config = dict(
    n_layer=12,
    d_model=1024,
    n_head=12,
    n_kv_head=12,
    head_dim=64,
    d_mlp=4096,
    vocab_size=12794,
    activation='gelu',
    norm='layernorm',
    norm_place='pre',
    norm_eps=1e-05,
    positions='rope',
    rope_base=10000.0,
    rope_fraction=0.25,
    qk_norm=False,
    attn_scale=0.125,
    bias='all',
    tie_embeddings=False,
    parallel_block=True,
    init='normal',
    init_std_qkv=0.0149,
    init_std_o=0.00351,
    init_std_up=0.0149,
    init_std_down=0.00152,
    optimizer='adamw',
    lr=0.00037,
    beta1=0.9,
    beta2=0.99,
    weight_decay=0.32,
    lr_head=0.00435,
    grad_clip=1.0,
    warmup_steps=484,
    schedule='cos',
    final_lr_fraction=0.1,
    batch_tokens=131072,
    seq_len=1024,
    doc_mask=True,
    train_tokens=1013000000,
    steps=7729,
    dataset='wikipedia_en',
)
MLP neurons of a small language model. Each row is named by its layer, matrix (down: output weights) and neuron, and shows model dimensions 762-953. Each number is 500 + 40 x the weight over its row's rms, rounded and kept within 0 to 999. Numbers have three digits each.
A block is one neuron, or neurons of one layer that tend to fire together. After each block is what it responds to, as a language model described it from the Wikipedia text at the highest values.

L6.down2033:508461511559493456532566407549466438463567437499444522576500533580547579507597526473506613468443383466510543511482500492468511474461504503477497501465506500462443478494500472488531477585508454556519548492446501492496471450423537469430465445559472448513446525579493448519543550553522552498534496468524496432512505491469538490488512496537475559565547502550470472521507417474458509481503513508513546497493460470535440503544456476432478490582514545502470496441531488494539482494470541479526466545525524500528470516496517459490437480512523474453446541571548574494527453470530532560
L6.down3325:488484476477550487509538523548456553501575500467489503454477433462504427464535495489531461559507488482489572497520431418410476488536417515582560481497465495461514587481511536507499462574492485470488511599508502461603470527416503487520464505523505522523528554518489524497556516476534429451512499521515538437514534465526555490481376472559465588392520457464483515589458434524487566442444486540511466487530532506479519526509503460513483542567474554503492522543503484516501520500538452558457516504459494519463459580472482476519500540477519473503542550547493493506428483472515512448
Description: Continuation commas and conjunctions

L6.down1890:454434500524484553468492537486528446515525463516523474408408509507400402538496494504498511486483502478471495458517546441550473485495525545502507546474433499540489473522531447490481493491483414512447461567555481515485467555610545526560485480431489494580561467560496547461502516508516498619504470490509505468566560583497447516487507540554546499510543462574529559479472473538413522462474550489467563539469493508599430511519481464547516506567462513452470455474438503461477465511495530479514530517499461482532529536499515509548513524569538516499472485515447544444529512507522586503
L6.down2508:476491486503475498497564565490457492479463507565521570424478493495498540533544514465480472430445506509413493522519507451445463455521544513476527462464549503502495533510500540508472546542532494488434489510533493426436475465492456504555478499519503467475499482532543561466523477494506478476496531434486503517468601539490486474497552577529533469554539504550418608538535441532575538505517473529534522503498539497575506584453551491523547513495404477563543555435512495493507418455472486540548591532529495485463490432467569538482470554450444495415482503544545576502572521492454496563
Description: Year first digit

L5.down1540:456523470515483524570491494459566485484494485500516468509465577473493474480566446471545451507546535519574451499552527522506433459494494518503450520504509482420498469492544513547511427502546440404510558497505520518524507489504498534507501572492518538524519493448556487495482476458463485541458502492470493559557511503494482537462529525499466507469465455471470498577426534465503539509481473560567529499499505514512401464510579563496505484509522440486503509541488567508507564505441524522495468461474461518504600540470481472522463485465413515451500472490486507492494550483484470509
L5.down2499:522497502520435465571474558478472457505481564485542439458450541507493503565467429458473489495482492455491506475462557401475509509529477528450504427558463489490511580465437551510502514569479499539473448549459529509467458476523484437460492491488499511432546482560536558524534596522418472509487506596516523513601444496519537532433489444469500448489471427520557522522510510470491478430495478457477541504595541495510449519565485508519508427553546501410510487501550515474461525439517468524535547447531531536467466522456508491496466494507468537522395542462487577460518509474540516443
L5.down3114:484465498459502531424472557506553448566506475512527484446513543575570511597480409552513507509536463477561471477543492533506507552535501471471528545455520488501529487547547463450417517527484481468581474514454470512468498525473441506522476536546494545532462471480582530456536541461580497541508515455523446524546467540526502510499490534489518537432460470476615537524410423510488447491491520548446493580523551484464478536529517532497542472547533532461427479517520501513514520549465551489580499486540514504558497452449508514431479488499549534520487530493533514468502607459473474529
L5.down3183:521478497528490564552555478470503601460493600561423565570574503513467473493479468573495521456523423563538456446493465513506455509472576542490476492517541485524423559486539500498546530552483488441514504450472489546542509529437532430534515417455538465526538598506507476580498486512485463492495502465476472447468598524534522503552465489506508484519469483462423395554486510461445487466585504436597507493425515493572471466538473543512472536494465538485556489493486512461506506496484498416541455446462514510512536532532459513463522469489525494486512508478465443506485422499511509575
Description: Leading digit after "the"

L5.down918:455487483565463517466512503472469556415547459527423469490537444460562557516535472510491538479530508512515499416449525509448467479515524472525471415559462513523529513492547530487428511502456533499527442558461493447526472468383455520472430464434466499492461507515471553439482480555505499478512495540444556445491562429418455505516530492530444515562506482466489521514444483498558497458476462482472506546491457524453523523487512405463520539452479442528544566476461484492509490508438539464426466527549502456518466537515568469501512559436482458538572489478531486549494486521480449535
L5.down1242:444456485473518491460558512492479484421532540505567494481501539496485533488503508470462527472431521530515533539463539491442474467457441538543438416504462460465500515432492512473485547511434517472540463497492567444498545472440496478489438532465444444523492486499505494461542495550482526549486499503511484464572548500477432501494506458551513517422500510536508533467500525458503472487460477508441461552517514529543518467484455500524539464482459428492534490449532542464488523485456503445482531452554534442448554570485555464469500581506477548532498541491510562484436575424551486417
L5.down1767:501442526471515428543505549447479440502507470472410541453466370474492439496536510506527541484540569539448485401486492440466469580515528500484584399543477559507535464464571430481494552528508496533524516537419515484518457477497497505546552381412552483480521570505544545506504499553497454484511537488533491562480521460457472428404472439478472520533518482523515498521446461513492521582582517431488478579500408568499537468480472491449566495430504519409524465512493454468502524465506515471472550523523527464460509508436519508480474469503466539578523520477528585468499480478452478537
L5.down2183:504483500451543517471503488475463523448469473605522497575519428422491447494501487581460505425485546541423507467538490443495436498514431443577557440523427530515469465530593523548530458486527491572520496508544472531597453510458490557502512507512501494449470447478508510565533547519535547446487500625464580492503481526373502548439493540496480507510520449470491511519506511521476506489482535599497488449517514471440513543477462489520460472505520497494521576468492572554463496582537539526472477438450439452548403540445560470492543502546456468524542535526526472475578523448431505515
Description: Word and number endings

L5.down1186:503495520521483506454515514487429467527461527507531566391474549589590526524486488494531446468493573422505524485495479461483457578494499436546535498523497539470418522552516501565477558475477555471539478568553495552482466422511451462477512527554502531557502621509489518520520497574606501523487507491507511441526506474474486514461454478446460490475560530466510494420551480485497493489435520474504510524535498474534452448499514527463480490516524472435543557490535499484461431437436476483482450462526481497503534493524543500541479468480449443530470500477518424486464514462522459482
L5.down2066:510530512514529481552462527456561469524526510584432456452463559513524489479523523482545541494446561483483514509512541568571442485437511461550480466490546435464553440540560499526503494464486452452443481532505572508511498508544456528509540455524483542615455515484475520509545531471425449496473482554456594482485499532543467569491502537498481466498521523504517458446552479508465503470548546527456408500560501472506517535513590502470465411449512537522468472464525538472541508472515493482540521494523537494498517514527537517470549547503511470551567401573486438529518516466453530420
L5.down3919:539551533575521476520442511533464568471494531510488492486483512498503547536539499507539496492420541511465436453476539539481500524529455472480514508516456477474561452460553537511456435532542520522490541544508418555456439506563523420512477587507518472517540507489481513485509518520511525489476535476485458542485496490531504519544494454499501518505567538468535492484460493519491539537483433480503460536571535457496414512541529466497560440455546462567500546547506545508504520462474527467498508462473531475434540527525544541531537492493517432580485444517521508472582564529575539515
L5.down4011:487498584548453505485565522577549570570512584463617486402546514522446495481507421442557467410498488529457511450466404454476462497434534419457504467440450539439565576476542501500414475439471535550495466476470521500490492558536566545457481528497546553519493553445590542484516545488539439517453530430584536512469443502451534462500543529545500488472446545582459449476545517458532540468517499509491442481521508440491480448522522506521485481491556540515490505482466518494473456493483475497498541503517502498480575466458461530512526514481456489491527526506476463492521531554508479426
Description: Leading digits of years

L6.down1587:483487507449451531545481512461549465516442500450561467599519480511447453588496430501513498504488535465462473456519486517454442509527503600566458498473511531485462530461532515477501480514462563573501497408525460475517524579440486586495472476471435528523543487516450535482448450512484545560413460516540527509360427529562506501413532438502547470532577468447472488502510489454482467500502521568482499446491566449410461462499483528506511558460526525536513491465476571524486538470469428459479451526472514471490446487514501446495521470520492501499415520434481510497467512480474447534
L6.down3143:505506481476532492509498577458539504577421468496494582486520601505474567555506408528586442476506543538503490482530494476465471439453527412492551493495492564461460475393484511510467525463573524528439505529467474504473518478515455517406513604493581521490536518482445542454452505553532504537499528446495507463530495489538503479477507457462483497489697498401521520460601519546542482424543499535429539462486476476567484477559513563501551491508513510478572532464490549511489515516479548511512467556493446527512489527556499496518450542470512512452489500479487512424490493516504466547
Description: Adjective-forming word endings

L9.down485:438531483551460558514564482453528552523445509477529502513499480553553477495410475460530596539570521529487474507513472482457510522491545487460564528452533473506570519415472491522508503469520472551518557539515565487528564462443483549548454544481523463558504516503501433553443483480433512533503488568559535467515504496491589559569486414463471513510444543468538508481486463542477476439511435497476494502518461480511514500474456445483477535551482439494490509471473530459494520499557415512470475522534525503495502538483477473519522478541491551505498502541535493451541533517437533464
L9.down888:548478410531566487382525536503485506484439506493487541496538454469412480506441467536431409454518455521436567514503451507552499478422451499490510453536510515554496475392505468468502585507480491544523473430492473454516472496499486520519485505487555449512395523491502495470515494520486577496502471493480562519523442528494566626459490536521424489558499520544477561542472452519546530445510475475530533447468446436510487501448480455517434528512546506576463518445482461521557474544492494488512518470505500504498546502448497486518522467541541493445455496464506525498581517533483489423
L9.down1061:568531456457527530496512481512469453599454543578599463478496509503479570503457512432459543443517500469507547591513505480541532477535504443500472512562503411564483531493499552517403477526512468528546557502512407547544456478521510418498498500509487502538427485417478510499499488533447506486525496547532510445495427554537479523482462447501427484505536446479525498502502477498472454515525480522587475453512446436527497557541512503479588562554515447456450444552433461451470533513492461515560473548504519557456592460422512429538512534458433479529508533514467474484483516464460529547
L9.down1352:463466477500546484511530569508550546513520548461522470391529491502530453491437500561516452471488415597563520492545509494456462500475507511532490471457556581459513491495496490502532547553470524517492552559429475562507523475559472531441405461498538542493506515436499468475568405503560505554525517539457550458483532445460471439439392498459517498474462494590444471553444504499422579530532479568460592473524433505487591494501489530558531558519468475477494523544519544579474469446458419509493493484503532471533541549463469493457503558541440527508523515478529505503500457432451500506
L9.down1797:538505581531489467415493422460407500468530538463512466543472444526501457576509524485505525483528544475497380481519476497441507569562480454540471445490526416577520514540469485459539476530513440519504526487544526497549449482540472469529495456523488500520445545505481464544495446504544472444553527452540497512510522494472480497479479451512488476473516470476550524493494452491545565522539495514488565418457498429498565531569465576469527559590519473552435514554457405530497494541458431575481504462500460573515467534500499530465407537455527463481506515416499553490507539510460535489
L9.down1901:490553517539558441452566513502419510462480506481439536499489529469493487487512473465487444497444414545511546550488514497523422537468474511528535506505473553486504540530496534487513464525466525469521496526479478471507412458458492443515463520519495496524498528438588457475480456520551512561496459440571516526532508493414543557423493569540433522518519536590527511509438526469522455461460490556484451547607528504468478458483473497531482489475536508551420443511466485469450492551479533543492517468489504482543418480452471524539492434543510513489524514485440473548508458516435541541
L9.down2499:575521417498438493528528504499475543499464498535498556565514477538492465514485464473468456478482515524419514475458472509470585545468493465517521503481451523559582513476491487529482543546539526458456549497559524546561490420426455508571503513477463449498472483405488460495449558483509481419503498391505496486512506521568487532435506510549406519562542513492549494483454504507457484395492460633456520479444522493501498471525492512448524539512481539502477571476474565534485500498446542442464464519539520529462501551457535478445519439478549463517442493440561501474576466486398466518
L9.down3198:538507457506514524533522562484421386518533500538478486489515534460461453482555515410497451528546508483501484516447465443489484531544479485374567560521520518529455499519449501486506534480558504494559439518453460434527549566588462502483523472549498436512498525544491503448471452565482562519507470475545636528550454541497472516439459529531538483436508487443494374559506463487454397476550438573481440509532490458532510524450535531458510468517525478497496479504502514445499536548465515469522500443542447579477490526464487497524467485470510477464455560487485534488504503503412563464
Description: Coordinated adjective slots

L9.down64:555581500532409476389521345503486472504471551524495491502550491572462464498496472519541503509564465499538523536463492497560586492459553531488472504466513462503526532517488426482448542477461524475545462491479475494507495477518512496537444411540529527496521528493551454518506437487479397491535393519530527445537467460450514519522539483469482463562531417521518494581528478443502542489483577538511464508460498461492489433464472527429521517477482596533451515470514470560448510459427546456450504500440422496481517479533582530464511503498475458464479535470525523496557506488553609530
L9.down710:477551493491466513445431483469492505484521473511451494514555570502492440501523529507473479502480459544510524487557524501550513514472533509500480538562575476596528421539533426504494470502489503489577463479524522488512569424569456517485519512517527481542534482508514459532505471462470446547480538535505596491464584501448501428466513499510531609537483503598477505473359491557567513548521521465486500462490465497505479438479479488505449500478490494539516511532581508541410504515506549524492469546456456491475551482445536491498443469492513488499544463429429455490533526481437511492
L9.down1404:438496573562512497493595550530439426493543517514464528543454579489451569491533564500520472466501404558516576540519436467499494480411496583460482528523443457509528528564550516402513522494475491481489422525423483509511495556554523473513523462533473462451517511469463528481521596510499503587515535452455530443489461481488467473455452471529467499460467509549454499469506534463478472517461509490516522563546561494486500469556507551588487509485535504498601522503517534400465490518477464497512534439539503494455557493571457482576604486447423564477494518519545511441555427449456611522
L9.down1654:506503504543464496474515483523432504516519451534522522410471548530475522493427479482558490479503484494436495515550500436381560444414547491539500549438454466473517464524492405455517553474412454495589506449503570475488507467488458554515505483453474517431449485512578429435510473509543540580509464438503461625509447538420457551529548515450505462530493540505489504534553469531484486520513482532462485425515481559428556469464525537512504556539532510447506517457529518545525492511541543471508458520536475505503498420508480442417561457570517474483532458528473472456536544497547487526
L9.down2172:533508580538507392584500528487559491502477509547458461537487532549526513498524546516453517494486444501481525504529516448523508538533533484499477495436494484465484420521483482517526518559512480528411522425509498497527530502452463445503457461552475473542475529480567426487474454471451461504468457553480456475543500520497546470459457497418485472459509487529450446522447478478455515511422515514552533480470488531473528525487458564471499512531495426445489575447663431462512430464470524587509456515535497464469502564482485484440507529519506537492491471471436499492515462449473532529
L9.down3003:493505499551501498455512496586443475513489503547477471491582541522481464455470475481514523475500489511582519503452487504524543507425562531520509581467493463509426538573490468450506541480514523552439514575446476504458434529560381519517493452498513523473512480451471515458468572552466469503465501511433529476528445554422473477474505547522533522536456455516481447466505549443478581501480504470484491559524508462435497481496511520473460486476437555494490561497511579505541519562446521466481564522518471509426519466483406527481541410559540465490509523495537486479528537404520554468
L9.down3297:514508508485454558453549440546482505603473441479582466449480489585538485501498514491534517403463429459614525504488434509518518477482527534490524567388499504454422547566528539531488570472476474482479516529531467470508499512576470521505498459463455540439487525429473469570476427512538515486517513475491540486537523493459470469461473528560589528530511469513563469455489502521539509513507535447503509555501565451536499497466468542442377441474472493523481562502454490508550539481506506564514456525470452470530487485442542486529458538517534442460496419502551548520528573474505603439
L9.down3354:593497506425463435463502448517477484514529502444451514561551557365500533523491493554430529516498480511602562415523519528579544511488529478587487527479471474616487443532486436488513553505519512523539461555496513560476481470506430501509540431468475523448433453514496555416467477543546491488504481495529544481502569544524481443573527464496525569490540466491470445465455521529500525481508488561509446517527528493462503503527522509503548472588516476489476507478529510474494465497506484605483508500482473489501611519474427475530482435460501463538522511505486433497486540540531578511
Description: Descriptive role noun phrases

L9.down743:540560420546385522512534543584442489434511525519626527493538513497456552559509541527481523584512408466569547483517520505529490527519500436449514430515503505509505497449469463517553528450484524509526537502528570508600543498531517546546439465473491516492505400416514535412498533475507466524473451493479474507496504503509530480481513508483469490535476548437597477430542498512542491501462516530482544434489458524476465472575460490574483497531488517444462515521545525466492511449487537423498595468495566360517510533495414463557491582508509462523472512547515560521515507497469448490
L9.down925:503506480497497517552453463489534437463494502488481474521471586483473525490528436518490475436509438392550483496623598565497472454519548538530492497513537497582542535555611492485455491487516563386486477414561490529490490521475474514506466504511455490517550468494498421520454461449607472577496486461467495524511509608547467593454474525439427510553535497471526425527530490499436473517550627511540512475546544478459456446527483473461507506564526509437498563522531460506445503508527491523449468505495533450513540500417485514467476534517487546568497632510597504517487494546521495520
L9.down1145:458521486528511532507474459486511496498462476451520539501448492465493545557476468543372568531493580472476393450478552469509548457540515464498502584471447514491482436435439525475425469498438442416496483502544534544514537462475510477480466483544482481468475535513516568483483572537500505444573491555487438516507527487500448424443502484469459564489497630481520565470519500516452589505449513543488473531500580511452508527596495452521524517518499501525524489467467472519427547504486437469513430468480542530480538487537563523552577514410459463586501474572503429480479544528504514431
L9.down1271:449500481516541524521521489477423442414441457497424581464548502478510532459541483456532489418515436482491439475559467415449455489403427508496476510489520519481572499520538453528461535557507512545496470506443502577485449484522448450399420501545481533525517494503487584468486502526532489527496457437586435611469481531528537445439467494471544495495534579543421465539529521514475535564423530438508490561493495477465443509567532517479458546502522456483482576522465505529524500404491439505516570495495523469487493471441525433536536532542467500523506509505476529460572512521455560497
L9.down2381:505470493483550490458507483421568536524490451511505438522506610473479430517459489560503521508437464515546506501468496575497516481478498470569418430517466428542499517481544484422470543496548512453506439501453492485476456447479521462519443534530487506435458423487512557489513553520522586570542451496439488554501424495464542475487514526480460578445452504521545467528547463490509501493471515511440443513516485442486509445479555468501408563518451420480463524458515508462555538514494477464577562515513516482479499474529454512542464451579443571513535568516508517524529514509516458482
L9.down3286:444515482501419449511459544522489529565511421450476540572478513541490472443484490444474578521531505520548491507489625593450455476491488450497476500561531481473518382590527495510529423510568555491490476494458552556471503434541522465530495482494457532509518461487434518542511506533498561441527452493465431499611519482556543453385508484491525562450518521537491537494447514517448575491479544491466485446511575501387510473500499476534511604510466453490568436475471567479487495460548498469528513466502538494519497533545479463611448528550539482490513494501505494491551446491472455494
L9.down3337:451571526485504610510547447421545491538477463506422503434480501501569506541491491519516555458539432522554429520462511450508470537459477469508509455491506458414428509507531535464493493497542497479477524493594539469521507509489508459457492485575538486508568554453540469506552545432496561499495488434529540504489439476462500513541463585492537481469563523519429476535460554465531497518448474440488523511507519461423454525476457525565431466466434441469459463540529553476432485440514489437521526495514489459554470485522499522508471495411518465485501386436389502477563476515492491423
L9.down3607:514494547542520554495497510469449512491488503478610453489527500473506566530436472567503501478557475484416492477574538509502554498536506498529597475499488508433576554469498427529519477461545463468528465444505542508560565445555530449485447435519530474454515561549536530567532463497504498497543451443576493492554490561457496532456470443495530549502505560444508463484514524494478538500496521483539454460425417574529542434480540455527483482484481521481536635549509449470499522545528491514488464425497466476524417531459457451515492559524491481531480485497433465488463394454503511450
Description: Mid-word name pieces and digits

L9.down568:510501501453440554561516451521513408479503575462456465543510431479569532452461464512541494441490520459542547508557540490513493545539425579505494515526495490471527534463490482454479530521497511517490490533569473482524534491529511514516488415466544502508499559480461521494549488432498511493487516495564488504566475473521491574551517493482484429541523472452452448589468504474542484487533468489590464549500454479517456536526501541481490520514470466516521506428548501537497477467443560557460541467481406479541548479525558462514457516449477520555565550495491548462479471558552467501
L9.down731:488501476503471495572468472511491459447518518545517516433482417515468444511516469503502501491530541472522513472457499550518472532456398494462552470492495485545512501556554469491437468491552413524494546542484494484434482469497480578529408490498472520524586552411495499551506490445511560537502523532491482529483419532521517484534443495467497435470474534534503518440478420507453546507464493419487507521541478495467439531539465530497473516408508434498498458457463542502455480531463495510517475487471474469518475514463443491483520512443551534533560504461397466474511483455465500538
L9.down856:613461516516476496396451503471495480511538454500466438523575483505500491460513533535553520466473564451560462543416465516465526490451477456502502489526491403460502406529517489517514513490462478510549462482580527521455552485480480446535488493546519579477589509512456527464481489510440553504531493505498438568553514445559447476402517498461515452548575526471444464485517551507522443431530579522514494420568461483454446462426537489487536483548440484503417503455592533550494482525446477477419559452506456510521513587455562449456494483569460524481473526493481539538591574493532545502
L9.down1484:528520478484546502507534463517450571518475409509480488535457540566452536483523573468498569537543488549511510443532506484479513424498598484548433543556498461448498423464517466497495537513493500476486490499484523496461441477463538514520528490459531519470496509550484494521632522447418399508511564450552532541474526484492487417502441542523551531518509524490480538516528466517487467536469557492439514520554454568511524423480404481432480534513499469509527501547546469451537464447515502511524469472573493512471504435523477401479480424448507475491487488528497527434425444508484507479
L9.down1560:550548548543524458479412520513470461508438435433443565460567594541466510558507513511473561464469516519521489562519444543445498445495451461468480457549495442507537460547558489493530494510452496536463478555503488438494512483595536478466413493534563495506519563485464520428518484508556449548485553517579467485500512460593472538598443499497550416474530437519474510463485493518465601543455505459514517465474506545486521494486542522545472495511474522585577529527499572518451546524563507506492543478494481506552422409546560481527554459485445477471469532492514472523503483483454490526
L9.down2014:494515489470508530474483539447482506506527494448436484515519476503588548500471430533552463484505440516469544553479471537467442572583456505500561469541501555428516479496511505593424410500462516518531497547530528501480520526498512482504503507532514570510512456468457523540503436524507565525502509467468508533485548426503491487463533462532467495512465543445497441390495519533487481379474515500558512488471510520524517557473528474561489484514484466537429529492468433522514421532425470521475544414499464470482531453516528455521420509423501492509583535446512500476468515470547500508
L9.down3613:443499567596441459424544439482475493598474518516518468509484493500471462487479506401525545531476447520447492518467518468489571478474418511514414523539490382510549582528514473442506457531506473511564476532570533533489518492525543579464433462495535481576467588581390465487443456519512517517505477529461527507460499515485491531481558432547518495455462465494502481475498545461543506486503505503468403595555447487515463500484506514493446475518492492465514569488482498514477493494451499495398461496553485515484482459482459440509486506524523492487590414534593559480510547479433480517
L9.down3679:483442530488461485563445434538532490440436511480491525551495453442433494465440460517446526366564503466556487527484474433415510514501495571519491499461505524474477559470541482456501525499526430537422491545497501437540421528491474511484511479515529548495483553517519511496491451554505440504474459490443391482435480470561456577549519564524498468433484466492499523567450495508507469516511427500463501528533452505435488540548470529433428555410470545527533520496500502481495512508527513502481528479483496491544528518538535459447563518497480569533442564489514489507480522456533566573
Description: Sports stats table numbers